{
  "n_layer": 8,
  "d_model": 576,
  "head_dim": 64,
  "rope_fraction": 1.0,
  "attn_scale": 0.129,
  "parallel_block": false,
  "extras": ["capped logits"],
  "init": "uniform",
  "init_std_o": 0.0,
  "beta2": 0.98,
  "warmup_steps": 205,
  "final_lr_fraction": 0.05
}
MLP neurons of a small language model. Each row is named by its layer, matrix (up: input weights) and neuron, and shows model dimensions 192-383. Each number is 128 + 24 x the weight over its row's rms, rounded and kept within 0 to 255. Numbers have three digits each.
Before each neuron's rows, "fires in" lists the words (lower case) most often at its 100 highest values on Wikipedia text that the model never trained on.

fires in: "been", "g", "general"
L2.up1769:171113119142102154154196106092119126132147158110100147128113171120136126158140128149145151141106157128139089113135149129144130142127112138128145160144153116128131127114137130140124100109121134135092133086075179139072139158141208127135194150136145154162171139116128110133104101133109131122112112121123104122157103134129158118085122138131131088187118072100156130155139143150152096136104116117124137110132147131139143121137109167134154135101073099101130109166128125131151133122143127139149108113149132179132168099126141105111107156158169083139135147161137131148163103132145106135

fires in: "middle", "early", "upper", "late", "lower"
L2.up1172:147085129161163146152104128137124130117110185137129134078138148153105168123138142175168105073162130168132109155154114120128126139157143124135129137151150106116103121096133110102148115126090100117157113133117147133168155139105133171087150140117205120099126128130173156143114072120135110142110132116151129152140118133116139153117093084104120125145164102088121115141178112140140118094117111150125097120133123181119116138119095114091171124161130147145106127095134129171133113155142121131179090107134137138137127082145137105134097162108155141152095124102136078166133108116145124155

fires in: "from", "thrombocythemia"
L2.up753:172121122158115154147150160158116140134099124082130106115170092073095140160154103146119119099107132119109151149110093138123154127137128141148121138100107141128123094142119146172134112119086071175132113120065098109125142107139149099107101132140099131095125139145118109136118098131122124129181129139128124144118119146090131135139115110110148097124120081103083144132152149111171125139133143162132120147125113145129073110135131119151189108145098128136127106120136141160141136123103141134117101139134122123166184106139097134117134116157126115160137178146128132122127109101119111126

fires in: "western", "northern", "southern", "central", "eastern", "pacific"
L2.up194:123151171127145133161151140147141134106103092140120130127118141096111118142104169135125156116118134109123123135127100124134131105150102152095130110150116125115119117123156107153098095128127111110143114105108063106123132148147095143116137107122137110123148114094114130118105105099133113122134158129122134151116128086122166157153088103139149140137129118096162134120130143127150178106149127134145076124104112157112137112132123133179109132113116092115128129150120176157184086148102144153142117140149112138160133110137135112131130117177092099153130163135116127155170108094132181121

fires in: "most", "much", "half", "percent", "majority", "5"
L2.up1576:116135145133131169140116142131120162144124110156120123093166158128135131133174136141137107094145154115113119156138121107151126143105165136145128124162138130128105139130159126131144080132130142154151119116115122130096170133133116157146139175159162114145151139113124148089138137107148102145143132112151143097148130132103128115137122136131146127128125090115138164139090143119153097158108140116153125162122115177097087108143110129151142135132103179102156130111115118122093083142142137135134123158142114175152132125188139072106116137162117118109172129131107107150158110123088155122

fires in: "de", "world", "european", "cup"
L2.up1248:110112106118131136159203090163094220123150127120121127101161154112108119130122121146151078170103166126093136171108136139113134135143144153076119171092155093125158142098110128081134125106123081114110120092110131122130163117128158117138164107133153147168149181116171168119096098116156133148136149123098085131102150131105132112128140102127115139115147143122125129098172120091133132169121136136109136130095131139149141145136130161160186142143049084119116109126106157156108174090116113109162163141102107127123153139138125138102115125123134130136149152134143113116122108146149133107

fires in: "2015", "2006", "2019", "2003", "2007"
L2.up2297:134127141134105117139180137146145135112105115136135113131134140158107176125135155120144090131124103118140118166077113150151120137148151122124129184159137125113159135139114175095130147136170106096112157157106128124137139123137147143107147087153151157139129122154139135126103126154162073125088123082177145128135143084117164122095104110147131137117119096115143095160105107142105110113182127099106111135133115180154129127151109116093114142137152133130127155150132123141130132108109123149143092145142107126152118152128148098084139149168085213174112087141127076114121109088150127126

fires in: "championship", "final", "event", "games", "olympics", "championships"
L2.up2083:116116163180161091140151094156099127132150156110182118145125117138150190123109107134168093152134152151110100107130100118103125131088120120106145154132129158133137110139093125114114066110119118125151123117103124089150162095132184137162132182140121134158153121105155106143108111101107171096141139163151111127107106141134181108107133152118136150166131117092150162141135131154130109124099140123131140135093094158082100163129072135116150146137131134135145160162156152151147127088123148107144145157075139113178109169104128138087111128156122134174116114106134137119125108153132134154

fires in: "took", "take", "first", "taken", "takes", "second"
L2.up1212:099097152108152148116122094148145134151117123137097134104128131111115102138149136144155112086105103154121136111139118126147145159090093122134114151108122161144151155123078102101118124118109173149139151100081073098118146124106192143131145142129124136121149155108134173151127054120081153148144190119185082138143137153156118117115132108105197107137085123108135136111155112116177135123156111139093127158148120151113142131124126100099150143113100112164154097130138173166134129079134141119129132126126156156120112140063133168113156146172105092135115140127140124133132114120105166164

fires in: "2015", "1986", "2013", "2021", "2022"
L2.up847:130093125134167077129130113133114139145094105146099083145133149114181115084083105091120116126121096108141142130116069159150125094090104137150161167131096112115126129115116119116106108111134084124123126140163115073151132156124130147114130116111131106093135143123081104122089157135146066143067117108149124143128096106124152128134152110136078136128106165118134129153138115145096151158114173123128137124126080128153124113125125149139108137139142101145119168149099104150103135116148136149129104150179116123107144131145118132059136075141112132164141122119077104119141110141128111091

fires in: "took", "take", "takes", "taken", "taking"
L2.up137:113088160152124160131094121156169094122113122131141086148094153166140108120133126146119089174106115121143161125139109125155123139137116147131136120161136133128109078121113123097145117123128139136104146127095089147121162114122123141177151113109149136121121121141100097128137119074099058151112116106170163130166120107124136122177140099100100157157111111097135148145179088146139098124154163128116121149106132103160109154095131154089085064146119164131115108107133150154138119152138102113133097104177128144112166069136148111102142123090125159133115122119098133141168113136103119102

fires in: "under", "over", "unibroue", "non"
L2.up989:134157133134175121149155172157111176176129120163148115157152100107133123095147101132163097136173115097140142120154151156137108074083089128158160121141098091150140084134105137143166109140134106131145125125143125128138129125137120124108140125151125136114093170112117144135129129171104102097159154148127167131128148123060161124148137172170141163107103119128128117110165104130120138138133156098108145115136113175124113147115113083104134151137154116110130129127157124133151109145125149171103119137131121077114172132094114135111161139122091143161152103177072131146150118157146138119

fires in: "to", "t"
L2.up311:116106155097151078127122145147092149062127138114132151060143095115113123085135138098110150112116118126128111135093141160093143134107096113113139151129140129133113151142065175096093125116172105145084168107114116121125151116103171171091123122143153137125144123126098125130100143102156073146133106103121170177124143108152105180157153101122106159129101085096147124123119122088155114172118134169095133124142119155152165148122135134116149125110125159148131101141128164143089130102110163211114164121102106096100116082161112126138149136119139134108136161107125136140115115120138151100

fires in: "trail", "highway", "route", "basins", "war", "act"
L2.up1545:169130124130168148085136112163112144111101128118084165114109156148145116166128151148144159116116128111156168133130090182147122112138094154164196110096202126113113176127135121117141098115129087089146122107179119102134126110115116085114161159111150153176117132110135164083143129145095094136135125163123126167107134104142135127159142149108095122104126103109104144111176128137121108172151150091148122107123125137165107147167128137140122147108119101127124142123120079129138134160164119135135151126139102136103165111080126113112145130170118170101138133096142096122122114150124126106

fires in: "system", "air", "park", "trail", "run", "aircraft"
L2.up1026:116141163104195103139131156127086133088108130132121171119154155145120126162162139135095118107136133116103136151122101183126118086077121125112140146131126129129131102106126107149122082135146085152173092105158058125115143113103098104102153121135162118171126122127139158129126142177142114120137147110118100159149143104134157117149117115114162153161156116124151158138171153105098112128130163149139137094088128178135104165169112146123096118103103136125118156114083112105073108142139139121200119109149115151120150101120111145141148119141169131166123144138138121120124104110138200111

fires in: "early", "later", "date", "c"
L2.up547:119116114147138145166125122162111120079125140149116120136080138150144157124137153172126109113132142126149120182125094172141148136109163127111133158138132116119127110101085100106131106100085112116143095115104137139149144147113152124131130156144163123136139140131154109108132123135083119137130098150178131153113148137132184135147087108102148177135104098091149137133134094131122105106124145133118124134126139134089093139123105118082141096136142164119128079092092159137152106146159152135182154117155101146144106092161149134087136152147124122134126186127160083158144110150139133105

fires in: "all", "both", "make", "mcallister", "allen"
L2.up1244:101118136114131107119146128181072161130118135131135118096167138123116136159133158111150153142114111131139118159079102110158139163093138122121148161130115143132147143140153127130113120079115149152148115094117124117097142130128140139162120156159140125120144179110135167145128128132155113117142168132105099165115145152134156095120087098130126120165075125114111139115108104102142144102148125152165158122128130159137134113137115106180133149124117087157168127149127202130177118100144161130127131140130122116123176155092124130106140129100116126132116121139134067122132110102195179149

fires in: "for", "known", "called", "g"
L2.up679:122135132088192148120126129143122125140102135135127103157113145138130129144132111090162140141112107118160131136155096109169120148103121113102130121122145154095164116160132137098088126113116161120124130108103087109087144135152152159096122147136128113106124146141129168095118116138098086143135119139147124159074111111132118136131136133135127117132130105110071169139145097140118107099188161163123135097143108114119091122111106096128159116142080111128153168132145149088105144131148111174164085121163101138099094082152163141122202131129119106137120179135092118155132114124115122140

fires in: "most", "western", "soviet", "southern", "european"
L2.up1593:134126156120157131104125115120105141097139083140158128124135123115121123124126093189137139091122138130127106113132134122147102103072135153151142094150098092119134129108146109121144113136166137184142154140129127096155169125104105121092153147144140096154134123099119162128130082137100141136139127083157148153117128076095142132156102150147190113147147131126159136133138140098119131176120136117100134116098085145144100100148136093142094131127135141094132157123106105157103152127118100117192136146125123191116129133175139162104134104109128138149127151103122143186124110120083142162